MLP neurons of a small language model. Each row is named by its layer, matrix (down: output weights) and neuron, and shows model dimensions 0-191. Each number is 128 + 24 x the weight over its row's rms, rounded and kept within 0 to 255. Numbers have three digits each.
A block is one neuron, or neurons of one layer that tend to fire together. After each block is what it responds to, as a language model described it from the Wikipedia text at the highest values.

L10.down21:136101163121112152156120081138179113154107108122141114110112123070140065139101110149150146125159170108138109101133178117149120101135140137145110143104111102111104140108133119119143094124137125116178133096079155143130148086074174121106126103140143135106105123139144138097147115132160137131132179125140128126115185096140141152134180124125091136105128140117129118117128133144131141110100121135105171106149073117131162066153164152094118139117154174133139121118153152149129131158160106108148117163100115109128130140057137162098127147116106148120116139120099113153114128149119171158
L10.down45:105142163167153158145128155145148121150092135101113151105127150145141139148103159112098128086119113138132072136142148166118078142142167143182121100123100114149114089167138162136133141088152101123120127159158130142145120119113127123136102128068134101118146132119150133089172150109110139172089079132148157116098109176148119096148140114134092156106064124147116149133157128136098172129150119151159116139099146153118109131136108085126123139128173146112101125146146113140129161142157085138150098102074122100101104120130143152104099117130165134146153117136139069122112123120138103142
L10.down183:116104132108118135113094113133147137117108108134146150110109132121103126143126132128128126146113141120145143146145135135124133132134138116144147125121134192107138135100150156065124124134103120148115108115144152133123075123131108139120101128141217108100139129125124118142136119183130129150137123144145108151100117178145067116161123140171118136133152096144090088158117093137148139142135150107119112175192113130133099147091171118151125144148113144157096157156171079070099117110152124090148137159112133114101088123098079129163081095122131147133081152144121097114130108147130182152
L10.down224:109101114097128137115159126123151115127129147124151163133123150076103110148089143088111176115129176103118120118163096120148122111126156104159137156102101167150147174131121078132121080122148147116096141101145137115149139099123136098146130121118152088145163095114087182118141130105148144109123143164122139128160128127150131142098120118104119117179099116118113115133123145134143139141135096156120146099092154126126144117096104141101160137105155155154126123112155151212091159072145104105115097154122103074093145123114117146105123118165115150176164141132133119128079148143108132160
L10.down239:115134138147129140118052163198106115107108098129129138152115090123138108141136110125146130126101159139114134133115124159122122120138118100125177155142144128119142138092099091105132132103144106122111162122098113109147078092156129115169142110126092144115163070129156125120076102101104145176143164107139120130141150127125143150110166085136145158108150152188111076153119127142173124143134114148173104142101129141133097116083118143113173125119134147105136121110118143208129113144114122172116156110152137124129102100147127101109110119140134132114143127101141149171095130144164149112
L10.down255:147154126105142181138123112139119132097119121174109090139145191096126135081130172121131106101128161148130129090113131098142153139120103143125120141106132129153120120131129136164127167100110135142118142097138139128135104155126142135103098090140130109150105086124154115118098179094143140145101073107112143128111164165131113181142139138144149137120117107150114151144144140150094123114127122165135161106088065183101146117141141131130123154139121166130114081089094126137069132133144120120104091152169136143131158091098128129129177135135080100081119152151142150151091120142133171117
L10.down280:122138121102115103123111195102103151084131137138128158104122133138103167073139124108150097137112102101094143126140126132130145119150155088140107168138059125124152145110140176110146132138131123110149136089119130136130141101118132121148077173088122122127119129142163115124125116070138124071109157124110101143141156122114119093125191108121098157141101114160145142118110126160101129142100146109155134167141133093113114114138160140118136155130127184134128172152142129146181131141145142149155163123099102172146162164129139155099142086142121119138147122115092079071113120120115130130
L10.down370:109126126131120106112140145119133122140099123126106157104108136116106143167126112152117121109122132167127141167143158155134118135154137085136163083113125115140164122136130142096173106119084092128130089100170078129090104102128132130126104110133155097134115151088119118151116142142170107135140134112182089142123127155144097113126105171124132174099150132185163146177115127133156092143130143107110134147117117181147113149139078134129106132144148118145090155149149083143104115074106147129104181144086123100084125075173114134147173102113097129162121132120129134162140146131133158135
L10.down417:142102194108170109143147157112115091144128110131079163092095126130146124134143099153119157080132151119143094110155093153168106102138115173114111087143117134093116163125144149118120142120118133132090153159112123119106130155093071148103110087137169113130119111120145162137149126152148148127152143137133129120154131108138097147121107091103152096124133125147138132142113135112113119139105132130120141125139096140119111062141136098167119167151196141149102191139139140200099102094134108144144110122141126144074138150134131111089144114111101068147148139126115155140133131127132149145
L10.down435:108129087147142105076141154159151152153131150170186122118111125106132136133134092177124129137141140120129135154139144107144096129127121165157114133156093141123130149119112093121179141139127146115129127134131105066115125072140144141156128160144126146126159107130154151124153105145147112137149102159110079117162125107102129128097166093124099118132143121163082150122116083141130061172097139130180115155113102104119093127137150165118117114130130116170107126139140134125104113097137135180147108117133128127105137162083134147164077078132098105125114138169119148125097139161104083132
L10.down536:156100166168135160118105150154142104092134137132155117130122141141151140099146104172157121105167141075176170150124145097109121129150114137139124150148118101128108128097162164121099131142125137122116134072103127102139136107135101153124141121144106163133137116138140172103129169126142128126145125128139118137119141130124139125125098087165110114124134150206136165097089132148110131097091090114165150117120116122147149119093130156098132182101124119091147085143148097102133128126134126165106135128115189134132161136126114108090152078087136051121111081121145133128117141126112083121
L10.down566:147096157103120114177100165139128107120113111154097158143121156092105141099116107143131123132164127094133093092141162113141120151106135156170088125125116120147141104138142166109155081138129166101095128129099101139108116111119123122150107132135131131103114136170120120128109111153115149116105119114096135100126143109145115118110136174162142121120071149137103124148097125111130133134117113131169112132134115134141139132140131127115128146160156116132121106122159157255091120118174116107151130155138138128156118122121112135132155112118114124108116155153123132137120126133126120108
L10.down603:067126119098130109103102146138143117096158107132129137118191149136125148122136133157146139130095076137125139139100119110143141126148166124133148160090109129115127102142109115133084113120138089127139106111138138123093127131161113135116156100088122104099099090123117135137116089091133146159130151094094139141153164120140148080140085159116130163129147130145116173141127147144127207086109094124123129180122116147084122139142180146149138119134117141118124088124138136055114136134120136138141128160122153174130151160176144129065143111114141149153083099151131155131147119139157155125
L10.down624:121164092116095143106123128115146142130150111123114123087151147116127149132127100111122157146111115134121137138124127131124145129099157112079132156131102129118161149152115098136124142138080150123097121140148119142132085089095127103141124128129167157124134177144154106136106085087146089128127144122185108143147151158138157122161094094127122100126121133100163145098108143113139125143164086091119117121135146118171141144124121101140101093191103119153133126118092119170119115150110118112139154091113183128125136119152167127170109095109220160180129141135108089095118159110116167103
L10.down650:102114125157106121133131105115142108129131124134124078112112098137135130150120091153120147135136125121119145127147170098093118137098151135130133137179136161088121096125121162133171162136121143101114127083088159112142148108087135121109040143098134140142116141089165116121113124143145162112173150145131148137097151175142162111089149127133116131130093117148108133135131124120119102138112155144127163132143123129094055121108109164153101162121184123137129142109129110131124128112145137172173134152160128141133144105122132096131121143116145049075095113150131134181107161124119176151
L10.down678:153144127168147113149128099117110165129173094171129116126127170157133132185136175135120140138139127128141102093146120133119132131176138122141139116111144187124140145135140124185131144136113112127102146129165121127148141108081122098112136113117125141127117109171103120142127063124110185098094155114123122133109112117133124103129120129152110148103154131118135086105105099158092125165145065111142115146146086108100113145120150089107136152140116078191110143111156128092125069147126124137143109197094099102125125156097085117155143159098152129119102126117147125130124123128161120138
Responds to: Quantifier or determiner words opening a noun phrase, mostly right after a full stop, such as Some, several, One (of), Many, Other, a number of.

L10.down19:142115111141115113110158096122107138090128135087130112137112137134114096169164135111105113133121168159137165120159127137087161121111106084135160120119158178151154105140142114158118088195133137154145079128112171101095143072150072100114137114130110109136131090143109135121137156151136119082115130098145167144185127120154131135129090142108101169111120141142170135094088101159159116171141140147091137126123140172114121150176139143099117132131136116132108113151132129073135171149109142086123095106104124098100119106127108124104153104165143123158118152127146145138144107144120118133
L10.down31:065064111116077103135124136142123105157137109130133130124110161162116112134130134116137170140137110091092113146126117119073163127137117120129182180108149117145163091150132110149169103113120170141134123095136113115087157085116118118092158129157131114150102101095145130113096137092138192112133149133161124138106127142109135151156131110129130163114126138188138099167093118084133125171129105127137099145172146141125143107116114140146083136112119160163132096137186165148095110117139109117170134121135127123144116134129159141163094131132128154130132082129149162100139117119107148131
L10.down43:146133106152186168101143129134114141155110058142154091175178103144166121122154153137135118118133125151112150088114130141139134071133125132123145114128139097114137090102133128150119092092040149134081122121144116133109117122107150122136109120159114140146169091120139103133138146109089120138115132143115107146166112127087129140163135107102140149157113168130144129131153108112159146134150102144117134130146123169171127087135086116167144094129114116126084121123123136097113129145156136120118117172149124099145178138179091121131096133147073133176094132144136137117116137154128108092
L10.down48:137131093120097135096140121088123148155117110077117121118145161127150135081134146106124124149148140117103121092161138161143156140174132136085127120120150083118117075125091118152128088136121137176135103119130111150143156092111099133119103129159114117094126163123134089093094120154144107129166103094153142140138101131151143169154142081161135149108130134105097122137125109113103099125150178145126131130149126094146139144129098148134100132138113114136117140162189068167119092132144132111096123139149133125139148136148132139133079133143152170171132143139073124194192145133138130107
L10.down80:131132109159149166084147151122141138100135148121116134134152074160148096136120125116089182112102123172181120113097147114125146072145151157136113163161183139086132120109162099120159141133102127190120111131151144122123096097108110156107122107162093181121120127168089105142154094105154089097111150149153089175126116111123132135129125129109163141126123123100105157127118138156141097136157128120112127131115140124119149136128120120132142129092098146125112138148095122081121116136093144169136142108135142154128142114195107134138149114084131143125097147103165112150129134110132121062
L10.down90:096102121129135136133115141129134111125160093120116105141145139104126151125116187116086111137072108141157136132060155113146128149146167092083104144085121112141143136134098167081169164154083142093139144130078119136138147127141147136090111135103088155137155143119125160129111135119132117157123139109151139134152119112111136062116129125099104141120114117125118184110146137143169102166147138173092154082162113142105137140152128093151111135116178171117110146125084111126136145146125133161113103144116145113136146130124122149120136117066122092174154126168178119108129135129133118117
L10.down120:125136173085173126143134118147102094139156092133121110146132142104138138123135130124097173107151119119126125119113118130102123127081121121140095116140125111113119098134113131149089128121111152104093118103133129143109130113129121163136142118116119153103155142116104139117110149126106130161074124110125133149145158152116114131129162118142109144101100126118136121155090139152127183146107098153162127099114133146139134096106104141142122170152124117123151139127122115255088138134129125129124097128148112145117126104169113106131140136126099131121172125136103117142156120113141143136
L10.down190:128159115089107151097186130104114134142164101132116129119117164092118115134125131117128164124119168128105146097088149119141155124119159109118146130152095159137094142110158089109142130137123123126135143157124135177106113141088092162085146104129109170144110135108167129120167099117124108143101122123126146096168109111095124103132151117118151141100127130139164149095153168129139114141134109102118143132117131164131103133148142081148127140142136082102160114155118100124089142138130146176109079142167112061130089137158145115169089141130124107146163094103137159117181155149168078130
L10.down293:101113089089116135074160139092133111140153149120135148117066148117109095170156158127135129127086135096103140106139125135118161106145156156115126114192153110177126169111117091148078122102170163116121107131145106159128134148119138137140157116107137149141092146129107143155127105147139151127084128138111086131070074138118131100126132112120147115082158109141163161098119138152134142109150135148137110134131132103143121094110146140151141107143124106078165132145148111115149186118093174083116105112110103118154106134140131112165145120131152145119128130146119177117149162093124165122
L10.down302:125148123135171144117135135137099121154147118113125079112140140154173132156129126137120121117136125133124164109113070164123137054117135080136168125116095154123130176162142137158150111161149145103144128117124140125115121127165136119150174130217172126130101151109140144114119166104136114139095096175135082119145155146120151128141114075107130101121101116191118142148127103132102131116120141098082121145141129101110150135130130141105138086169145148132150113124104157144151157104139133102105087083128151104116128124104113132109071082125127118130130096092127162109131129127162132121
L10.down459:111118167135129116126106121130129118138140126150143116103136137114116102164135125134130127090157163115103153129081082101139123118129140145158134138167136145156134139157160116147155086125165119110140185160153115086143118103121133112135094147095091123123136118126116130118150113137147132165168140116120100142166172147124133092122153126142112140105116133188138128141147124111098130095150126109127092135137162116149149113150095137108121125138085133132047045128162092079137154103109154128129122130127113090105139170105157160101078153186136102095167103132105125165121099138135143140
L10.down490:125140097146098160177155143104135100126131151154100130160132104101103137119128168115071137157138126117146117122146143107111113155156122104111128129081144111128092113123135143101130131119118105121150124156121113128162118165182157142125156156052120145136158119129106166105108138112155107137104098110169136098143100116139120137125154102101120117144120106063125142150113127142150137107097151166113140110155098135166125145113138121138120128144178119133132159159109131116166150126174128115143162118088097116135096051111104127138171097121126150107200093166121110092146124114135143106
L10.down529:107123134082091145127106153123154145124148106119109076128129132109117087157101105163129122130144142168127127155128109099103151129122140145115151136101146132111164192103118154133091133166146116144124134130075121153113060108120101132122146131125126150103125136119127164105161173108129149118068165127132122128133125129121169060136162116130141122114133086158095129108115102114115126151140097160104129136123163178138116128137126159141088094117185136126146130140145118142121135110115171107109116121102163094110113154138103129140150142165161116187109145087110126085196127134124108118
L10.down667:161171121124139136090142097104124148086150121080109139133142137122095087164126123128144107081119134133127136134161152124126130126120106104128160171113109149128141145123111118153092113146156090134154115157123126138137142092150087136111114114142144127175157124147079127105183158130179117100124132155101118139127122145132143135083112126114140125139146115163126118141121069162143141143188117120095161115104119165143109165123157105132131079120155124163128121137109111133149125124094122073129096130085127069070132120131167118134181139133154159160154136123117126120136084172108134172
L10.down711:108083115103116153137108097160141091113134114125139156147122137147144145125133134091139146134131195113108159072124145127083126148123145111133141142150138115127130121121096124148113123134150145148148149097128149157118135132091093106123127097107142181151104140128187155113111121124148101164109108144129133118152096138071138127158154123136137150135109161148157136128081154174113156127143128112154109119087137097135092137134118146073101125151102144091173116166106115123127137131097078112110113159146148120126131137164127130212153130188143096100141103118130107084158110135142105086
L10.down758:126149125136085170073141127120116113155187166127115167146139158146123111116125123116134118151121100166124139108108154080153126148103120117131170093117118120111158128097103135118117101153150148151142143129136190156123127135095136139099122131132168170130078102119149148161162126130110152093121138150147140090099074130137115097127175109121085116127113135154117136122108127150113152108155124154122113118098138116087084122124163135138138121092122098162145168145099086131127142142139146122135128117103127154111093108139144118113174134189141079173118095102124149111132140060106158127
Responds to: The word or symbol right after a number or quantity, especially "of" after percentages, plus coordinate marks, units and table separators, e.g. "39% of", "46°31′54″", "5 ft 9".

L16.down105:129137089117131132111121097153184154120118122116148079157140084123165116148132128148162142107114121133108101129111145077138155134157136120114097129118141147115105121107126120132139127172153158059140113159146150126096149101091148170145171134139135138098110123155151106130116122128120108077077139107142177183154135108122143147144092139125098112109180120190112095102138129089133121134136104085105139131104109132147135135112176120137109142153081102140130089129162170134105139137134110109143120158125153128096119122125178119154103121144122125102078124136175121138111174113155160118
Responds to: Two groups: first fragments of split words such as ent(ries), wa(tts), h(p), em(otions), and pipe separators after numbers in sports tables.

L10.down54:122094120156139151126095128042103148148167138125174111085118136115111122109117115146118151140112129139150076123150122083119135175153175184190156134115136144126134156186145111106132145191096138102143123131157165076115089117118114132116123154123113135136126101098124111107138116116147110132120120156105154099141113098167169128155120137141126119134083123110122132174133152108123091119134104098119163150091139097106145177111151086127131114146121146132166144111167099107138139129121144138159131119150170135115108134112102100157131133096125127101146157120136103093132124141090124123
L10.down65:155136153108162118122137096130141130113119117103133130128135134113136127106110101159122130116180164085141127136137071122140126126107145076139130110148104116131122149136126117128163087129118164174118174102141107109086146134149088142109131129115184139152134142134110155144113126149134175135090141097162116151186122151101088149120157118114126110138114135123094104131090116122113143096113088084124078121157083130119136117114140145141162153145114156167153090133121092193127095113116122180151123122115134136051156157153124090124125126088167118162156154125116158106113131109133117123
L10.down66:138132158138132122130163149109147119137161167150151150102130132122137104133175151098121108117114108108111130100136166120113149125096104078137118151173100102119119152116073101139097133104168149089119146129104132156170140099143099134165100135136087139114159119156106147136158140141108182150158134149099135106111147085109178132096147143139087132118124148119120119115172122164115120094138101167108133164170143099110155117140098106121155116097130102131136128149181078057084122123105131115141131122146076116144124138142141147088166121104126128158119139177100118111101119130143116148
L10.down75:161136131087116113123153157073134118125120166116127115135122136168115139148082162116149160111111149161113100178111120103118145113123156114137130167093140115101125114121120116131107117114130105175096143124126151143111084119108100142100108091145127161116177126113160162148159143131104133145097146156118151085112151146170094159138124179115143119110142159109101131138119104159098122101101147141088122143115103097119163155116095110164123134133143098110143168137167112044086112141105075131130159133122121096163120127122103173160143146153132126140119152110117124115136101111131184132
L10.down91:102091111151142167127152133140108087134130099110156138108108137139129148118083112169086178091096160100134115168133132131128148146162102141161095132110106178110145154099153173093115140105141117149109144130132138142179122126124119105115172104151107146125122135138100140123159103113106103122107112132105093196146097121201156173128111135128125146129097109113118118125158131142139133148142085130146110116115083129107156114108132094145152075102139120154139164137125143125107104100116099132142106110131131097109157111205124132150167147141127100117155115116163136157171101115130126127
L10.down150:111116134137152169098141118083160140102126128116143108076140129112119087150118152133134129121128124086142169128136111145133094125132089085079133112150158148134137122158125134134186147135119154136120122123135143103146135082123121131143137116096089133105131123127164179124133144187134141132158160092165142148141123160123130156116113160126121125148175104110123175141122124143165097109148097147140106136143134177100111120109133129104099115172116138148097152121129090080120093129072109125111125097127108095119145126127145104110149100077110078101175167135147128192125127176124102111
L10.down207:136154125095138101114138096165156137161116127111095077101174092112134133121105113123107100132123115158093145143120167137124135152101137107124121127112145143135132118166093143102125114136110125093159125159145118144084103095133117121113103151098111118157138156088128179099145139110117122139171154145190122129136103141153201160114128120167140148087112147120109097121107150120122112106150149126103094142108174173169099088140091105154132154124079116155121095094076161136110166127141112136116144126133118125114163126097116124137183159122127116141113100129118169170101122135149114107
L10.down258:144138152162120162155141166124129119110094140134124175119143127123161128110108078092179122111102133136136111058114141138123110150134128158124142141124080094138123131122140151126089090130163098137119149158162170105093103105133139123139091119146087140150090169097155108144159107143122122161104121164134127154113130130153158145107127112085091175120145124124111131116150130168111129106096091128124192136119109132146088151133126145114112121119123161159150129114114137146125129082103113118116132079149143135104073151094134164131161139074168093170117160136141146131142117097116144103
L10.down299:151151154133138109116134158132112175130145152082108176130112109126187128133153154139130107072120148150095162074099138154122121112129141116151125123115112118130117125108155167129134133129159140113132121101181154137124165132129127124111120159105164120156120141169128129184152135182126167125127083136155131131146113099138109088098084122139090113147084110141100158132097121128135172104123102159112186127153113148127159119162113114144087142130122125089079092143100135127082098108075133117124074105117109138137121149114110152105145139100144131156125133148107130105089154149136115160
L10.down325:101092163119136132147143126160125114146139129079130140095094157145108133128118116124108155103116153120153116163138121125142085113124114136120114140100100110131121142150139134143152110150137095169085142114132182117152122100088057085162147131152124117095125138173152135080150134080142130159128131145155134170156121127139132133112119139142114093128118119124147120105110110161106090130134086148143115118124128110140170113122159128083105142119143138181148166154109123195131099116066111172146102124129142123116135153119131107141186097116195096158124106127154125131129106129173114101
L10.down347:133138132123160146095123142139125115107134086171140130125180094106161094156162163127140176105113131122122134125125132124128117076114168119168143171134121081174114116105135113143158112115163160091115145131071117137113134175107153160148148129098154111079124102122123098128076119117151153156098134108135120093107103130074135131122136106108137121139153128152140163117100089108120166141162123114154123133127134133132144120103112143174139133124138134141155107144176101115107125146095062155136114122138097126098169163156096118180118083151109145097130129145146108148131138075130137129
L10.down420:129104095145104126119133149081096139142171139167144111133105129123165132148112135137135150096125105081165190154111101132162156167141139108136113131114140139143108145116134165100102140172104147141116152132138089122116118127112169110128105099083185106081134103096120115122112077126144161133110114079097116096096119150145106107086130120171160149071133154142111176145163112143158085119134170133136098119138114129159153123114131133138107103113129145107134117155127128193123107128123135112152123139123140089149140113107121146125135147152140098098159152092152126146104094143126157178
L10.down609:099128106129137169137101097132151124128087108164118100113095115149105150129102079140145123118136130115156113134152121111111138075146126175141127146114128157106127101143131143139178155135133115112105095119148155126155135157117139125146123116116063153122184128152142153102179146117093153124142117124132146131131110104154150122100166142162111111151150191141086127108142150171087153159117087126158146115104160137121137103129124105123112082089143126160105154121118125057166131159140111129147125116147125130128111130076116156094170145110148117137121117154167109132111099134108130057
L10.down610:133119161131147139131131110129148074173151181080148104108123124126144122087149140148105102111121101122151136120095122141139101151110121091138161126121115148154123142120160111141102073137108100172140125109117156139115115098160078116125114123086164139137229134123134137131121133142144171133098130128143148130095139152159099125058105136098127122114146148065092114148081111160129139093155149158115118134103143146139107096130143104153111087151138140165124144110092131150141126109105109135144092150149158103099125144097118122122137136115153157135135133171145144171101139145117122153
L10.down653:107107164168135160117117152120137093073144081126146143123098120123106127103131111130118111139149138126111150134141129100129110137135132173127102153136119118119136142152146160116135140126113130102100121127107092087108108087115113083137140125092122180088179104113126141121143153159123157178132121149102137109135146129123127150106137126183163130122114105176107097143123137127120100151156165118132108145131078156121102127115129146121168122122121171107108148100190162137145143068136117155162131155077163131137158111111126164149164136138069113115156121110144111097148048132121108134
L10.down683:112133157157140106103131159155135128117150141114148100105128136169143117078101123106107170107135113142175122157104117069148130102100168138102127143113107087123140072163121117125149144116137104144103112117153130111146128114102076131107107132110158155087117130090134130101133150104134152156111125148131085112174136154151150134165152130122141101136090122142164090091128151121098105101130117168157101162134092195129124105135132114125169098155100095128127161109085132127126153115140092117131132105121097132126159134110151109109175170160180114165140116131160153110105158138140154119
Responds to: Adjectives and other modifiers right after a determiner or possessive, before the noun, such as a long discussion, the same time, its own right.

L7.down54:123136107117144119119154130125175105129142128152133140078146128142150082139088110118133107118144152105114138079109115142116146145123152094140172119112132146117134160145125117114122142113104135113096107133117136168104120113057104158111189101143157135114139112113150134122136069103128109093138162119111128150130100087133118119097172185191135130120138121125179172122155104139169079167136144121169103136098118098095157146182121101125114136169120096151155126177112139150190134140110115163106155122129156146126106133076135133116116120141124147124119112112111136118104135101117123138
L7.down363:159074118123156166131128097175109121144131099157083124137155138094135148166119076136170115102143096114144131152078133133161152154134141129155111115060100120138163125123136162101136163134125105149124151122141099114135130096098201111185149093120129139080143135166170139090135113108173095121085139075147107132120117158125118140123120130138156120099131111165123155112147100106109089119183144131108146166122135137141163145136165112142101116174118118154114138116133087127109114105132120130104142126136085125123154115152129126145143133130086109131114133148142147111134122097098140115
L7.down428:143114146132120119110120151110138096110163115137162122147124166131149109142102123093149139081136125145134152135121130113136118115118151111135161112136100120120103110129128110115110181131148185065170128128078120149142121155110134128144110098123115159136080091122169151089185160091139125105076145163134164123176101115125105131115176138146145094098124130146131130151119122100133142123168104094110160128089130142128117109117111142150138137129131141123169132154161135187111134097181123141146127142156127115135117126129101156132125154121090084048154104110110163094129104151139089110
L7.down523:066092110109136121124154126119152122127134081153157140124127137144103118095155184167145190102185149140138140117095123108143137096124106123089114096135143149160153134156128119107118135117138121109152162126084073179112144115151137079150160148132119113127167113141123165119097104144151144103147143097118117119156134146070123105147133090117086110130141129139130132119104074125144156114131180099100108159149164135096103097085117141097142143107151144151138136146134153107103142143157182119100104150150131093155138122148112129141104111137104147093118153152144095116129163140124120136
Responds to: Function words right after a complete subject noun phrase or clause: verbs were/are/is, adverbs also/often/mostly/probably, including, and those.

L16.down420:139132123149163113110101174126143158100126096139093130145113143129115130116122155127168105111137078114082125079123130121139145103146177158142130136157071135136147116074126103136114130145137113106076141156087094134151124174057124148111165131126111165114097139112117129134121126103117103090103114130149114119128134092112135107134115161145149136105144128103112130151123174155125150135145167115130153148132127140106143119145088136146111091150137118092150141115121129232088146115173127149095163137105126090156136105154142124108152098116119117122128164131144133112144183132156130146
Responds to: Intensifier or adverb tokens just before an adjective, such as very, much, already, the -ly ending (deceptively, extremely), un- prefixes, and a/an/of before adjective-noun phrases; also ° and ′ in coordinates.

L7.down123:101143159142123114132186114139112125135134139131092115115131130119085150135101109106157104158143152114121125179170145137154100137108108106151126077116128159133162086103125131158133116113134122107124165108095161115101148107127159101102124157107140129165126062120132154098127150095117121141110101135146123095171144140131152140120114132126126134133079158132154148160134080131094126136131159122138138124085085099120131164133175151136126145169143135118129175146178159035101142125112085113128101082131129152132151146133095174106145156130120116117112173116152110147141116116126130111
L7.down163:161161121161138090122128071130139156118117158117122118149139112132132113137102117098110090139110128145116151163139131119116126167129094081124186131150118163134120145151116140163135108181123097118162088115130162089140106141113111105109124129169075132157141121156151141091119108125106146067137135114101096133159123103162173129141103194097107144153111130101169158098147109141132108125128100117115091111125078154149111159164104113092141116089105106166149156120154121086136155146124119095121140127129157121127162146133109102118145119103163139155125162106144130171125117168107117114
L7.down272:136100108120163152105177087087111156127145138177174143142121090142133107089157140115121143153121121151094127111125099120131141125116142150096113124151119115132139119104089086091118129120108095128161064142137117114111143166127136163150103085196088143113139163154128119121119105157098159119147165124107153147105141091087071108157104138097152147123150152133155111119145176151102113107135114127102124103130135137161132111142098104123111108118094112152187137116131100088156137116130165140097144163136115116162133151109148107126090151122114117116168148128125123161153177141142133119
L7.down580:105126133165130115120179114132123155140133127148133124105165099130113132128154141104100120111133084119080127099120130138112155132139116107127102135084125120141111092152117144099113111146122110079154128135112116157110149166127144151173133076106063142142166144134115150121137070121086134130101143114095122134155105156143181122154118165123140119110145133100181114121157170128098123119151104118165114104141123164157143122120071103094165099133111101108107132127167155114088132157122122120126153181107111133177169087124141129126143147119137146107161161147162103108128068136116121157
Responds to: Digit tokens after a decimal point or table separator in numeric tables and statistics, e.g. the 2 in 48.2, 0 in −21.0%, 22 in 220.

L7.down419:115163124137107125148134155111102127144137121168134129140125142121136110148156127138109138124159134133075165102100134115166102076109131130135131174143137152143102107119138123154125115107160157119153134118110116112137120173093127162110139155170164143139128148116121131128097133107100118119125124127075148132119168097127093120094119071112150167168086130138160137123117088117169154138134116080161140137168125128145110145104131159125173116085148097124163104093144108102152122173084139103148128081170122136153126179126136132121075178098106146137156106093122122109076146116125128086
L7.down486:118115156119171105201159122137097165109087133128103140124115147131139119134109130103139148153091112153170129106091083095145107120136096074130125107135103119119133128149097153124184106099114115147138143135115093109127136118097105108145170124118142129142151154135124108102102114153128148118155163138126117134124094129161128115083099072124078153116132139117122115075113095130131154160140102128149119160113139129153170132106146117132131090118144126156128150152108151166146156125140138123141117173160155047114173159142168127142152127135173128129102112136116077141129135137125116182
L7.down605:125153151154140153092097151129118158118100134176172130131119093151142112149117136096116150099104119136116140153161130143142140104155149140123118154105093120105148147100093112148105155129158139112107142141102151145146148123109097196116134139115119101142167139127110089124108165142097142129114161134119162153149092186106128127160101157118108135134164135119087109094124111131135173069113142098106129133141078087127168119096112130162120155144122102136115099100129149113115129177099089097094068160116157136127147143142115103178099136132147152135119140087141168152096129113113133144
L7.down628:118130134140144172139151143128148125108129123103127137118146140110134129124120129099142150118152119113135113138148130141162173102142171111058136109145133120133098161130108148152122159138094166105090118133153171157100152133144116107095131169170186138151140137104136103175159102148104087144144120119137135111143150148159184149133107088088104127116125128117096121126132167122108126129120128162141145087079155128075158118117158115123086110093136090139178160095153132205132080115138126096162144115141149109109095127109134119143115116094133105119097126089154091111120111130133151117
Responds to: Mostly "Bronze" in medal tables and colour legends, such as | Bronze | Third place; also adjective stems before suffixes or hyphens, like clear(ly), short(-distance), full(-scale).

L16.down138:134115158153114139097127138101134135135119119089115186121146108086137131129143131157144159099129150165159100134082157147139133120165163150089109080142162160078151156139127160140156120104114131087127115160146101119123187117122166160113131094128146122141117173092157134094142118148122144143108140130150132107158092117107147137100100125069125144131079093145119138108162130149100124130155103110168096138094078170115119147134131108102118144128152136127141147130145137176130132102132125171130091090126177128074115121129113103161108101124116094161124128088127122115149104156120110106
Responds to: First token of a noun phrase after a verb, preposition or article: quantifiers like more, most, both, numbers, or word-starts like pred(ecessor), New (York).